MLP neurons of a small language model. Each row is named by its layer, matrix (up: input weights; down: output weights) and neuron, and shows model dimensions 256-383. Each number is 200 + 20 x the weight over its row's rms, rounded and kept within 0 to 999.
After each neuron's rows, "fires on" lists the tokens most often at its 100 highest values on Wikipedia text that the model never trained on. A number after a token or word is its count.

L7.up810,153,201,190,188,206,235,204,202,178,181,225,204,195,197,215,210,191,224,229,223,185,202,211,216,196,192,205,202,168,239,192,224,168,203,157,223,199,213,228,243,183,200,192,191,219,180,188,213,251,191,250,194,180,197,195,183,160,195,177,220,189,199,196,197,207,194,199,172,204,220,234,199,184,183,211,212,213,225,182,232,192,187,204,200,214,228,199,233,192,204,201,188,179,198,183,230,207,167,200,218,182,177,198,210,225,195,220,205,190,223,202,159,229,159,198,228,203,182,184,217,169,216,218,218,183,201,258,201
L7.down810,210,190,191,232,181,203,192,184,175,184,200,184,206,196,215,216,187,231,206,232,204,222,194,173,175,195,174,187,203,213,163,227,198,229,158,214,228,207,218,204,206,170,198,196,205,215,192,204,209,192,211,212,216,192,182,197,176,166,188,197,196,201,205,204,185,170,169,153,200,245,209,201,149,179,222,234,197,172,178,203,217,190,221,203,223,188,190,250,230,186,197,227,184,184,208,206,195,182,198,245,192,160,167,214,204,194,182,192,189,216,209,161,214,222,207,198,196,235,181,224,202,226,192,206,205,189,217,212
fires on: " " 43, ", " 13, " of " 11, "ing " 7, " and " 6

L7.up179,198,182,193,187,200,173,185,189,215,228,204,181,235,159,183,214,184,202,208,202,204,255,217,231,228,228,216,149,211,210,208,237,212,189,222,172,229,166,200,175,208,173,180,190,195,230,162,205,162,205,215,184,181,181,187,197,240,201,234,218,209,230,184,203,186,202,164,220,217,191,185,210,198,186,181,186,209,222,181,215,220,191,197,217,204,182,195,191,203,206,177,155,203,203,248,202,169,214,207,187,201,189,203,173,199,192,196,160,220,221,197,191,179,189,200,225,197,195,174,197,195,217,161,215,184,219,212,191
L7.down179,192,201,172,203,195,225,230,188,227,211,172,188,210,213,189,192,192,197,204,208,219,191,223,208,197,227,233,140,201,215,205,230,197,196,193,217,214,185,178,211,213,196,183,170,199,206,207,198,224,206,206,236,205,211,208,213,189,209,237,229,178,199,209,206,189,213,179,187,211,194,168,192,192,197,208,193,230,179,210,184,192,167,214,231,205,210,190,171,205,224,189,175,179,197,172,182,228,240,175,164,219,179,237,176,202,204,221,211,229,162,184,207,215,212,209,209,225,216,215,178,190,196,147,204,194,200,171,192
fires on: " b" 21, " C" 13, ", C" 7, ", c" 6, " and c" 5, " c" 5

L6.up956,216,219,181,183,172,196,206,179,163,217,187,177,214,193,183,214,174,178,196,195,206,210,204,196,216,226,191,208,198,160,197,183,192,201,190,209,160,178,207,242,186,233,215,212,210,187,188,200,197,185,231,190,194,229,201,158,208,196,196,197,197,182,171,179,200,182,201,184,232,217,201,183,169,205,205,207,235,248,176,197,212,206,195,222,209,170,177,206,181,207,245,190,181,223,238,183,209,223,219,176,196,202,164,235,200,179,199,159,208,213,219,211,168,209,196,169,193,186,196,226,217,192,228,240,204,210,227,244
L6.down956,217,170,225,218,190,189,180,233,222,196,190,185,178,237,170,196,226,236,198,246,207,208,179,182,182,191,173,195,226,176,201,193,185,220,162,229,202,221,224,221,219,186,150,197,207,202,241,203,213,221,176,205,202,209,199,201,210,191,199,170,213,206,203,200,187,180,223,198,206,210,217,164,176,208,191,206,222,207,233,175,206,194,217,206,210,188,220,194,210,197,184,163,204,206,226,197,186,233,207,228,200,162,199,191,208,176,198,188,198,203,234,190,201,229,217,179,208,220,204,197,170,206,189,195,165,186,212,181
fires on: "1" 34, "2" 22, "O" 10, "U" 8, "M" 4

L5.up363,178,220,220,201,193,200,190,193,193,236,172,165,199,182,173,174,251,224,187,213,226,204,194,186,186,148,197,231,231,208,173,196,200,186,223,229,169,213,209,173,190,219,205,197,195,211,216,197,208,180,196,159,209,214,207,204,171,185,232,187,214,225,232,192,227,231,183,213,214,208,190,154,235,200,206,207,202,244,203,215,244,203,197,191,191,198,168,200,198,197,216,194,190,197,214,181,218,203,210,201,188,210,191,188,191,201,212,173,194,195,174,177,184,221,200,198,176,185,195,204,190,213,208,226,183,179,189,201
L5.down363,197,229,193,228,223,245,183,179,170,211,196,215,166,208,157,195,228,228,194,220,224,195,192,216,218,181,208,211,210,219,175,220,185,162,194,233,214,214,215,187,204,208,183,187,215,189,196,191,220,191,191,227,202,184,193,207,204,204,211,225,192,232,191,185,192,213,193,192,209,186,217,183,218,209,227,204,189,176,223,184,196,242,201,175,218,189,198,232,212,174,229,183,229,183,259,181,187,204,212,208,200,224,236,165,185,158,193,246,209,198,190,198,160,214,233,180,204,195,197,228,198,194,204,197,210,189,203,173
fires on: " an" 33, " of an" 16, " in an" 10, " as an" 6

L7.up1329,222,213,175,161,230,190,222,222,180,195,226,188,237,156,173,197,179,236,194,242,213,213,192,198,175,238,214,160,192,213,196,150,243,218,191,172,205,179,213,209,172,192,213,189,214,210,197,194,227,202,211,202,188,203,205,225,197,173,204,214,181,191,172,214,206,166,202,239,208,207,209,187,223,199,177,179,174,253,224,167,173,216,211,240,179,192,224,210,216,186,201,186,182,200,191,189,153,210,183,187,183,189,200,189,194,231,214,198,173,199,192,164,198,165,184,226,197,166,225,226,188,183,173,207,186,202,218,192
L7.down1329,224,239,190,192,234,176,218,221,216,206,187,163,203,203,193,196,188,218,200,205,211,192,214,204,155,220,211,189,197,190,200,208,207,201,200,200,220,168,199,224,224,190,235,189,204,192,219,199,197,196,233,211,213,220,224,214,197,191,210,209,169,211,215,202,243,184,200,213,214,220,209,160,194,190,209,194,212,194,214,153,189,194,232,204,205,203,182,195,238,193,221,236,171,234,212,185,201,234,204,178,190,182,231,171,185,194,190,229,171,169,180,203,182,229,193,224,234,194,204,204,212,204,168,189,194,194,226,208
fires on: " c" 65, " C" 10, " and c" 6, ", C" 4

L5.up205,219,199,196,210,169,138,224,255,221,169,190,174,236,187,192,193,176,158,212,169,223,214,213,219,220,184,183,229,217,184,209,242,211,227,187,193,169,200,238,200,228,196,196,171,253,173,170,175,205,197,240,203,187,188,187,211,213,192,176,198,189,190,210,198,195,200,213,191,198,230,211,206,215,223,192,169,195,204,212,165,191,186,208,198,203,219,207,200,222,214,199,186,185,206,186,194,201,181,175,206,195,215,203,204,220,222,227,224,215,223,201,233,193,188,232,178,204,224,209,191,207,223,201,197,185,207,239,205
L5.down205,224,197,199,187,211,195,170,196,184,189,193,216,182,198,189,188,226,214,230,190,180,196,209,227,212,215,233,193,200,172,170,227,189,190,207,238,245,209,197,183,217,235,193,226,180,215,205,211,194,211,208,197,216,145,192,212,186,202,214,205,182,233,169,199,193,194,224,232,190,199,186,191,193,170,223,252,243,215,240,208,188,196,213,193,220,187,236,208,190,217,206,194,164,214,164,215,205,222,174,204,186,231,159,172,185,167,219,233,208,196,239,177,201,170,193,169,216,172,156,214,205,180,204,175,204,191,173,193
fires on: "1" 22, "3" 19, "2" 14, "4" 12, "8" 8, "9" 8

L6.up1271,203,223,224,223,204,223,201,213,189,222,235,178,203,174,184,207,206,210,186,194,214,207,189,176,219,167,205,199,219,230,196,238,184,179,200,154,200,197,191,188,161,231,200,205,206,199,205,222,204,218,207,198,212,224,156,205,210,217,202,193,177,196,214,200,204,222,204,192,185,195,166,205,222,185,195,199,183,178,216,222,204,209,213,225,220,211,238,238,214,214,199,227,199,213,195,224,198,243,215,185,173,193,193,162,144,211,196,223,206,212,213,203,197,187,210,181,203,254,212,202,166,203,195,196,200,227,183,161
L6.down1271,163,217,201,226,184,165,188,188,215,195,186,163,216,202,244,199,175,217,187,229,210,196,194,198,210,199,202,185,200,217,205,245,222,190,174,206,194,226,229,148,191,221,191,229,178,191,225,213,233,208,218,195,183,206,185,165,186,218,201,186,180,195,206,187,186,222,197,200,212,202,203,189,232,166,238,179,197,198,197,199,184,225,198,204,213,206,168,235,178,192,182,218,182,209,201,239,188,159,183,186,214,212,223,188,222,162,221,163,215,178,234,215,177,193,204,204,203,244,145,236,178,197,188,240,192,218,158,204
fires on: "r" 23, "l" 21, "el" 6, "f" 4

L6.up1184,186,217,178,168,172,203,200,195,197,204,180,179,194,167,176,166,201,186,223,220,212,216,171,231,213,184,205,185,144,151,184,213,213,225,208,194,225,192,224,193,212,183,183,198,200,175,214,179,192,198,197,182,210,216,210,205,185,218,165,239,188,159,199,218,203,194,219,184,210,192,192,193,165,203,197,201,183,245,205,190,191,171,188,179,224,201,192,238,175,211,206,189,198,192,192,225,191,174,192,207,160,181,174,209,239,207,180,190,199,218,205,216,162,202,189,220,210,182,197,210,162,250,225,197,195,164,195,223
L6.down1184,230,208,210,193,209,188,208,240,169,170,191,194,211,229,197,191,169,230,228,183,182,215,202,232,185,211,221,191,203,203,182,191,243,207,201,189,219,210,177,191,189,185,210,220,193,230,192,213,188,190,186,201,216,210,151,212,176,190,216,177,221,248,198,205,226,184,181,224,213,179,219,209,194,199,201,249,202,222,234,191,215,184,209,198,193,163,234,192,171,183,233,186,191,201,231,188,229,184,198,199,202,201,191,199,173,173,207,191,180,206,178,187,161,175,193,211,212,219,189,210,198,182,212,167,203,177,179,184
fires on: "9" 13, "3" 12, "4" 11, "8" 10, "5" 10, "6" 6

L7.up170,157,253,220,198,206,199,202,189,197,201,220,186,201,202,180,206,216,220,165,199,226,173,210,193,170,196,211,196,193,183,224,206,212,175,218,169,206,205,225,196,210,227,175,187,208,184,186,183,227,199,223,200,192,192,220,171,170,231,208,209,187,201,192,172,198,216,194,238,213,213,217,167,223,197,214,198,190,202,252,178,179,207,189,189,196,199,171,203,214,183,191,209,213,202,222,182,205,200,236,216,197,215,190,178,204,204,189,184,217,189,213,205,169,230,219,180,207,133,199,228,194,203,196,219,219,204,227,181
L7.down170,192,227,162,179,245,202,166,193,206,184,143,215,207,194,192,212,200,203,153,188,180,177,183,172,219,204,199,213,197,198,205,184,204,184,232,271,209,203,220,206,195,214,193,195,222,191,197,160,207,221,236,202,201,205,200,209,196,198,206,208,166,203,178,195,200,200,222,213,183,203,196,183,223,162,211,194,169,199,215,207,208,219,195,201,205,190,169,212,186,201,224,227,217,199,194,211,185,198,250,182,186,198,224,177,170,241,202,206,273,219,200,235,179,212,212,179,202,203,197,217,223,216,230,167,222,216,213,191
fires on: " an" 42, " of an" 8, " is an" 7, " as an" 5, " by an" 4

L6.up963,192,195,235,198,198,221,177,218,218,187,214,202,213,248,195,208,199,192,182,189,224,213,207,162,222,199,200,198,212,188,211,163,179,216,192,168,153,197,203,188,180,216,177,183,207,188,219,182,193,211,226,216,221,211,247,199,197,224,190,181,220,174,193,182,218,161,205,191,219,180,251,237,184,183,208,185,195,188,183,243,203,188,194,220,223,215,190,235,171,145,242,211,227,187,238,201,200,199,211,187,205,223,235,226,191,219,176,140,217,204,192,193,196,149,229,193,184,205,203,224,190,230,176,209,175,215,217,193
L6.down963,166,217,222,189,187,191,199,242,200,185,201,186,175,224,206,221,194,152,151,186,193,207,175,169,204,186,183,212,192,196,210,181,225,192,221,178,174,192,188,186,204,183,198,236,200,178,219,230,193,180,196,216,229,237,206,174,229,192,175,190,205,189,201,183,185,219,185,213,211,177,212,210,175,206,185,184,195,214,186,202,201,178,183,211,213,227,211,191,188,175,216,196,212,158,183,213,215,223,176,212,207,255,183,206,205,214,200,198,215,180,213,181,184,220,203,244,196,187,241,190,192,169,189,216,222,151,213,162
fires on: "6" 18, "8" 15, "7" 10, "5" 8, "58" 7, "0" 5

L5.up1338,206,210,190,220,188,211,175,237,194,159,176,196,206,197,191,208,185,140,173,230,220,182,191,219,202,201,196,194,185,190,206,212,203,217,205,194,201,204,212,229,173,216,201,187,240,172,172,195,229,182,221,211,228,199,248,198,194,212,174,208,211,149,201,200,194,192,211,212,210,207,218,222,183,179,198,186,235,216,174,197,193,213,198,208,216,226,179,237,210,163,250,210,184,216,220,201,216,222,212,206,168,171,190,206,219,207,183,160,191,241,223,224,173,191,198,188,197,231,202,214,184,228,207,212,189,179,208,217
L5.down1338,200,211,198,194,199,201,153,247,198,192,201,206,207,190,161,214,158,231,254,189,205,192,176,204,203,202,188,198,190,207,206,171,195,210,210,178,221,188,185,175,235,229,211,242,210,233,196,178,215,220,166,214,217,239,195,221,214,207,189,186,203,182,191,190,231,179,223,189,239,187,218,197,202,195,198,198,197,200,231,196,219,163,209,201,223,184,202,187,191,184,220,181,226,185,172,157,184,217,177,200,187,233,213,221,204,177,200,218,222,193,223,202,198,193,217,208,200,204,179,210,194,184,193,215,206,196,191,212
fires on: "3" 15, "1" 14, "M" 13, "7" 10, "5" 8, " | " 7

L6.up1144,201,160,189,192,185,236,205,200,216,183,154,188,211,197,196,202,204,209,191,238,223,206,224,174,189,180,206,202,171,196,173,220,210,201,162,197,192,187,212,225,211,200,224,174,197,194,191,182,219,222,221,182,169,161,179,202,177,221,219,198,181,217,211,169,181,203,188,222,180,220,207,211,168,198,206,175,195,196,191,215,192,206,195,199,183,172,198,199,175,213,195,178,229,227,217,172,203,184,238,178,231,190,203,187,194,197,208,144,185,184,215,199,251,201,180,172,189,173,210,216,178,196,179,226,220,186,221,216
L6.down1144,214,175,167,229,216,168,225,206,185,205,192,205,183,199,209,176,191,223,191,227,207,203,220,188,215,190,153,240,219,260,187,201,156,227,164,193,163,212,223,231,212,205,197,219,181,197,220,170,203,192,226,223,221,189,195,187,210,216,190,224,200,197,198,212,207,199,181,210,176,199,199,216,187,188,189,242,205,173,201,183,187,207,233,222,221,197,174,196,228,195,205,189,209,209,209,192,189,227,183,178,221,162,166,182,182,226,180,155,193,191,168,202,229,190,196,191,186,210,224,183,243,203,206,182,204,192,205,208
fires on: " " 66, " | +" 5, "el" 4, ", " 4, "a R" 4

L4.up1113,216,208,208,208,192,201,197,182,197,222,224,200,206,195,160,190,184,185,211,215,203,248,207,224,231,178,176,169,216,209,213,187,190,167,207,201,207,203,219,171,208,197,191,205,167,206,235,194,212,211,205,192,198,198,194,187,188,189,157,215,204,182,208,174,187,226,211,190,166,217,189,218,216,257,244,234,242,210,216,242,176,205,190,186,209,179,173,187,186,200,200,181,165,191,193,157,192,204,179,243,195,185,201,170,234,238,194,208,203,197,167,218,171,191,177,204,181,197,210,227,219,209,161,194,198,212,210,196
L4.down1113,198,222,203,142,177,176,183,190,209,174,224,210,215,181,227,201,218,229,193,220,195,198,244,236,231,210,168,211,175,156,204,242,191,159,259,201,213,196,197,177,227,224,175,181,154,174,214,178,197,214,209,223,237,222,221,192,190,206,234,211,142,174,208,246,214,226,248,168,208,196,202,232,224,207,193,184,209,196,198,211,187,192,203,209,172,212,224,203,200,178,175,201,169,203,184,177,217,212,238,200,180,209,213,173,216,210,194,245,214,212,182,179,201,199,211,180,191,197,242,178,215,203,204,198,230,199,182,208
fires on: "\n" 28, " |" 10, " | S" 6, " | P" 5, " | H" 5, " | C" 4

L4.up398,171,236,185,209,184,211,195,219,191,190,186,163,187,187,153,196,212,227,189,203,210,214,205,202,202,187,212,195,239,232,210,230,207,208,244,180,154,183,197,180,184,219,150,184,189,230,182,225,192,202,182,203,231,194,234,204,173,228,190,183,213,199,190,190,187,210,189,182,178,213,199,140,233,207,202,206,213,203,199,202,194,175,189,174,208,166,147,235,214,181,233,237,215,198,214,173,238,194,218,214,175,182,202,183,213,201,215,181,180,200,158,202,164,211,226,190,207,158,189,208,229,201,222,223,201,210,198,182
L4.down398,217,241,190,211,216,205,217,195,175,202,181,224,196,193,157,203,244,211,194,219,224,139,184,204,197,173,203,185,222,197,176,204,197,197,203,196,222,230,211,188,212,231,188,224,181,221,223,187,210,222,188,160,192,213,185,206,229,200,209,228,218,211,192,209,193,192,180,222,256,230,178,163,204,162,194,230,216,196,211,215,213,230,187,163,205,207,194,211,206,148,198,188,211,221,182,162,224,187,189,187,183,189,242,180,177,194,195,260,225,226,204,184,222,202,235,203,219,203,208,193,222,223,196,197,203,206,182,164
fires on: " an" 17, " An" 15, " of an" 14, "An" 8, " in an" 8, " as an" 5

L7.up132,178,248,191,180,181,194,182,212,208,202,181,205,166,232,209,196,178,216,218,186,220,187,186,196,193,199,198,211,226,211,198,202,186,197,207,205,202,157,169,167,183,227,159,180,200,176,205,217,227,197,209,207,150,216,206,208,177,222,207,174,188,138,215,183,210,206,200,206,168,238,212,172,186,190,192,220,226,193,173,234,202,233,199,159,189,193,184,176,160,202,196,198,189,214,202,211,200,216,202,216,197,179,186,213,185,189,213,211,230,225,177,223,160,183,208,219,235,217,227,166,210,229,215,198,233,213,247,199
L7.down132,180,214,222,200,212,231,178,200,206,227,210,229,196,197,198,199,189,215,181,182,240,192,229,201,210,217,184,246,222,201,254,203,216,217,185,192,216,192,230,218,191,228,197,194,202,170,211,235,211,173,193,201,158,201,179,164,220,206,218,212,146,169,220,229,214,162,214,185,160,183,180,203,194,184,211,228,215,172,210,189,154,217,191,211,207,210,186,190,196,195,204,189,167,223,203,177,216,180,175,216,193,226,213,203,201,235,202,200,216,194,226,194,213,186,229,176,216,202,197,201,256,190,189,183,197,184,215,220
fires on: "V" 25, " v" 12, " | V" 9, "- V" 7, ", V" 4, "pr" 4

L6.up1043,182,210,221,209,184,192,206,229,209,194,189,214,176,177,176,209,220,215,184,223,193,189,155,192,182,194,200,207,194,194,159,219,201,223,195,189,203,197,186,174,214,198,218,173,215,201,165,171,223,190,227,238,235,223,199,208,209,232,210,179,212,214,187,197,259,204,266,207,229,159,228,176,190,188,207,194,197,193,212,197,198,195,170,228,236,204,191,220,192,209,224,227,199,187,203,209,220,179,206,215,192,185,199,185,216,212,198,181,200,197,239,179,146,193,181,181,200,169,196,179,216,202,212,198,219,205,180,183
L6.down1043,175,186,204,196,228,217,188,190,169,197,211,172,164,193,221,194,177,190,230,215,184,208,160,202,203,190,208,215,190,205,188,215,191,199,213,201,203,199,189,165,180,222,186,218,184,196,195,160,188,216,202,219,213,229,233,233,200,185,211,218,182,208,217,199,224,208,200,186,195,226,231,190,214,187,203,175,206,186,213,197,239,184,232,213,220,197,194,191,179,216,187,203,194,181,201,173,200,220,188,205,177,237,220,171,221,204,194,203,230,206,225,200,175,207,160,174,211,192,190,224,191,253,223,219,222,193,236,217
fires on: " | " 27, "1" 12, "10" 6, "," 5, "ag" 4

L6.up595,207,221,244,198,215,166,217,171,226,204,221,194,201,197,169,192,207,239,155,195,154,212,218,220,147,190,192,194,217,201,173,181,199,212,178,161,191,208,193,178,173,187,191,198,165,162,207,197,182,231,179,221,188,218,181,192,208,195,199,208,233,222,225,197,160,223,189,173,201,192,182,213,208,226,220,216,202,203,213,210,186,227,180,200,185,184,202,214,207,238,206,228,174,188,146,196,193,203,179,210,187,200,190,230,216,200,194,175,209,192,191,215,200,228,215,199,181,159,202,238,227,231,209,215,208,210,207,211
L6.down595,238,216,213,192,195,212,206,155,196,183,222,198,192,194,174,173,201,223,201,221,184,206,187,201,207,166,238,226,188,189,209,217,208,194,161,227,203,193,188,209,181,187,224,192,192,183,201,228,181,207,176,202,184,200,179,171,202,223,184,251,203,190,198,206,211,247,175,191,234,206,228,216,170,235,229,222,202,220,176,217,202,243,183,171,183,208,185,183,190,211,227,236,183,195,200,178,207,209,201,241,187,185,187,212,196,180,215,159,209,210,202,176,181,188,188,166,201,231,244,181,217,185,202,179,210,166,228,227
fires on: "f" 44, " (M" 9, " m" 8, ", f" 7, " def" 6, " prof" 4

L5.up290,215,171,213,185,211,214,190,197,218,202,211,171,198,205,193,207,194,201,215,196,232,234,208,174,195,238,184,186,203,231,245,191,166,206,186,222,193,169,160,165,195,205,184,205,180,192,222,241,204,195,205,193,193,200,196,191,224,217,158,162,218,197,254,197,210,204,201,203,192,223,234,165,187,202,206,214,205,187,173,225,207,211,182,171,168,151,215,216,215,161,191,165,199,199,195,219,197,193,212,172,181,173,198,213,205,215,172,176,203,228,201,232,220,194,224,181,149,192,201,205,221,216,217,198,203,183,213,223
L5.down290,188,199,191,220,194,204,179,186,195,220,221,216,220,187,196,232,182,223,189,206,201,190,201,201,212,215,181,202,199,187,233,195,219,187,192,208,211,199,189,177,200,192,175,214,149,198,215,250,231,207,226,201,216,210,203,199,199,236,199,240,166,179,229,209,184,214,217,201,155,207,202,189,174,183,179,211,162,187,179,212,220,175,214,187,217,191,155,163,187,186,177,174,194,224,199,200,205,233,226,190,233,221,193,186,205,198,167,208,207,194,184,199,205,161,213,196,217,202,219,198,181,223,203,219,229,187,216,233
fires on: " V" 20, "V" 12, " | V" 9, "ov" 9, ", V" 8, "v" 7

L6.up499,196,203,213,210,175,159,186,236,232,167,227,209,220,216,177,173,218,157,195,212,216,200,200,165,179,213,198,202,217,188,215,217,157,170,187,182,188,206,230,215,180,233,182,183,185,175,200,191,232,191,216,255,182,222,202,198,189,197,169,165,191,206,258,216,211,188,197,196,195,208,173,163,215,199,185,201,190,192,191,211,263,204,178,213,184,204,232,190,235,200,211,197,194,197,158,168,207,229,227,183,210,223,226,195,166,234,169,234,218,194,243,222,185,214,222,189,213,205,206,210,187,190,213,188,180,188,185,193
L6.down499,215,222,207,212,176,185,218,158,203,215,166,180,196,216,180,208,200,212,181,200,218,199,185,200,204,201,194,216,205,223,178,217,195,190,207,213,185,226,223,172,224,216,219,181,210,230,189,185,185,197,191,208,154,233,200,237,220,176,228,174,214,207,192,221,195,203,228,257,198,186,213,216,217,214,198,197,222,190,183,216,229,208,247,196,206,253,170,186,214,201,189,213,214,207,208,209,178,215,244,216,238,212,190,193,240,193,183,180,158,183,209,186,196,168,194,177,204,181,202,207,217,233,203,217,195,221,184,200
fires on: "l" 23, "r" 11, "u" 10, "om" 9, "ic" 7, "pl" 7

L7.up773,191,167,220,180,217,225,222,210,239,222,203,194,182,203,192,198,196,233,230,196,212,203,206,186,204,231,191,184,210,226,219,200,225,205,196,196,148,207,194,159,212,189,188,199,198,236,169,217,209,209,247,212,157,213,210,176,157,255,191,190,230,170,182,200,225,200,172,198,223,188,204,201,174,185,182,179,174,191,181,242,208,236,211,187,212,183,190,180,191,174,204,184,181,206,189,198,185,217,196,179,204,218,188,157,197,194,190,220,198,205,150,225,210,206,194,205,208,224,242,202,198,204,220,211,208,233,155,177
L7.down773,255,216,213,228,171,236,205,189,199,210,177,171,220,192,193,208,217,183,218,206,192,162,207,167,204,170,202,193,196,210,222,189,199,183,202,188,181,201,203,209,217,207,211,200,167,188,228,202,203,201,171,177,199,181,207,185,189,208,173,182,162,202,222,212,188,222,168,219,163,247,185,164,188,175,196,204,204,194,181,187,195,221,233,226,197,203,174,182,182,201,210,190,168,207,197,190,205,205,183,189,221,190,209,179,197,212,170,212,186,214,186,219,196,174,205,256,208,196,206,224,190,213,183,194,225,255,222,184
fires on: "V" 14, " | V" 14, " V" 11, " different" 5, " (V" 5, "- V" 5

L4.up1187,220,233,227,174,206,209,200,177,190,206,199,246,198,198,191,186,211,187,235,217,194,215,223,199,229,170,191,186,181,195,181,231,152,196,173,203,220,212,190,198,183,199,201,191,194,205,207,195,192,206,143,190,192,210,223,182,175,208,214,177,163,218,209,169,215,193,218,173,191,215,196,210,211,195,147,209,183,198,195,181,205,215,185,191,161,258,211,209,209,213,139,184,222,202,178,227,186,197,202,177,224,227,216,228,222,176,176,212,214,196,205,199,213,222,220,185,203,196,211,216,176,205,207,177,186,203,246,161
L4.down1187,194,160,195,218,220,218,205,192,204,216,189,187,222,185,198,191,160,218,178,174,191,197,191,194,161,234,209,214,210,211,205,218,209,210,212,225,175,216,234,175,206,191,206,198,190,179,218,196,229,190,234,191,232,175,181,182,232,226,219,191,200,206,211,193,189,186,192,261,213,179,211,209,199,207,215,225,237,171,179,216,181,199,234,200,236,176,202,206,213,204,238,213,181,205,224,168,193,188,217,217,190,148,198,153,193,200,219,206,156,207,165,203,182,184,210,199,209,222,178,192,217,168,184,212,210,184,180,215
fires on: " and" 24, " &" 8, " " 6, " to" 5, " van" 4, "/" 4

L5.up1522,223,174,194,191,201,201,212,207,174,194,192,232,190,211,205,215,200,215,213,209,186,201,176,196,183,205,200,196,221,205,180,225,213,215,185,206,201,207,197,175,181,220,186,197,174,232,170,184,168,208,185,192,198,215,193,195,162,212,212,184,200,225,191,200,175,190,235,182,210,204,183,197,197,180,205,204,215,178,217,226,206,174,225,183,184,207,202,189,228,219,178,224,219,181,213,181,185,199,205,233,226,234,214,190,221,236,186,238,234,181,216,241,223,195,187,161,155,198,204,200,187,207,201,220,205,178,178,203
L5.down1522,195,209,228,186,170,214,234,191,228,207,247,213,200,194,172,167,194,226,173,193,235,206,155,205,183,241,210,203,171,198,222,203,235,219,208,205,185,230,211,217,210,153,215,219,209,214,174,176,193,179,218,158,220,195,186,212,173,207,187,202,174,183,196,199,176,185,231,220,198,181,163,235,223,206,220,188,180,226,190,193,185,201,233,201,223,192,213,214,212,195,201,183,199,171,207,188,198,157,198,177,180,189,222,214,183,202,239,197,204,218,168,228,230,194,233,229,210,204,192,219,207,205,174,207,198,205,193,195
fires on: " a" 20, " the" 11, " and" 7, " to" 6, "om" 4, " an" 4

L4.up469,213,202,202,169,211,166,207,193,170,203,228,222,201,196,181,199,217,190,221,172,191,203,218,157,227,191,182,224,218,221,190,205,217,173,236,212,210,230,228,185,195,197,170,203,179,231,204,180,197,201,182,159,200,191,188,191,213,212,170,184,207,225,177,189,206,199,194,190,203,208,183,244,178,244,204,231,261,185,232,225,186,216,217,199,210,202,213,177,194,199,201,225,208,201,177,201,198,214,204,201,189,171,210,144,204,200,183,169,206,213,219,216,225,191,192,152,200,194,213,218,233,200,187,185,226,208,209,191
L4.down469,206,237,207,227,177,164,212,217,193,200,199,197,192,222,164,193,216,187,199,199,215,195,181,192,209,175,203,207,204,199,205,244,196,175,234,180,199,196,176,177,197,250,194,201,206,206,177,205,217,196,174,208,237,194,236,169,184,219,170,172,208,155,179,210,165,199,197,186,207,200,237,184,181,206,223,220,213,214,211,225,213,199,241,187,198,185,205,192,170,187,227,204,195,180,211,215,189,235,227,202,181,201,210,182,196,194,184,215,206,199,214,207,188,197,230,193,231,214,224,194,183,181,197,186,214,240,193,199
fires on: "\n" 19, " |" 15, " | G" 8, " | N" 4, "/" 4

L7.up166,212,209,208,195,200,185,229,208,208,193,188,193,222,198,186,217,176,213,196,183,216,213,202,220,180,228,187,153,154,239,189,212,196,201,213,213,204,177,194,181,185,189,176,188,197,228,191,193,220,200,195,250,198,238,187,198,201,168,196,190,192,182,167,235,205,237,210,191,210,200,225,198,233,210,184,239,223,196,190,189,201,155,225,202,173,207,200,205,201,186,208,185,208,165,187,169,165,197,198,216,198,199,224,210,197,194,225,178,202,173,206,204,203,182,161,193,211,176,212,192,188,210,214,190,186,188,180,214
L7.down166,185,198,189,193,260,204,207,207,211,204,194,165,254,183,205,223,207,182,207,221,252,183,200,218,198,214,199,183,186,205,184,224,184,209,202,207,214,213,215,183,222,203,230,199,224,203,243,182,201,180,229,193,200,229,186,211,187,160,221,193,197,215,202,217,166,243,198,193,215,208,190,205,227,192,232,212,191,182,228,209,189,177,205,207,188,216,210,206,213,210,222,193,207,202,201,163,214,212,180,231,190,223,205,203,183,200,187,179,205,193,210,186,192,186,162,183,193,215,160,184,183,221,233,229,170,168,194,214
fires on: " c" 37, " C" 14, " and c" 10, " D" 10, " of c" 7, " d" 6

L6.up0,227,164,208,160,203,199,212,204,185,194,205,219,221,202,221,212,208,167,205,187,187,212,183,185,201,153,224,207,190,181,188,183,213,182,191,185,213,181,232,168,218,232,202,209,204,217,186,182,186,222,199,212,211,221,174,223,218,222,166,200,190,195,235,192,171,186,186,217,218,182,225,196,193,193,191,196,231,150,202,237,232,195,252,200,198,202,159,214,180,194,229,214,201,194,206,201,176,204,180,180,151,200,204,189,186,197,196,205,203,182,225,207,223,162,196,212,167,196,212,221,207,196,214,184,199,222,208,172
L6.down0,175,244,216,221,194,208,228,202,182,174,164,206,195,236,213,225,211,196,176,224,189,195,200,187,199,196,204,204,164,199,156,205,185,200,216,196,184,179,204,221,209,221,220,204,148,182,222,194,188,204,183,227,205,196,195,202,226,206,188,209,194,235,204,154,168,211,184,208,195,175,171,196,218,191,195,204,197,181,236,208,221,193,202,208,188,169,178,187,204,186,206,211,170,192,220,239,164,232,179,184,192,209,211,228,204,215,188,226,203,220,174,187,200,168,178,229,226,219,205,192,192,204,233,166,182,207,227,205
fires on: " |" 41, "\n" 40, " | Total |" 4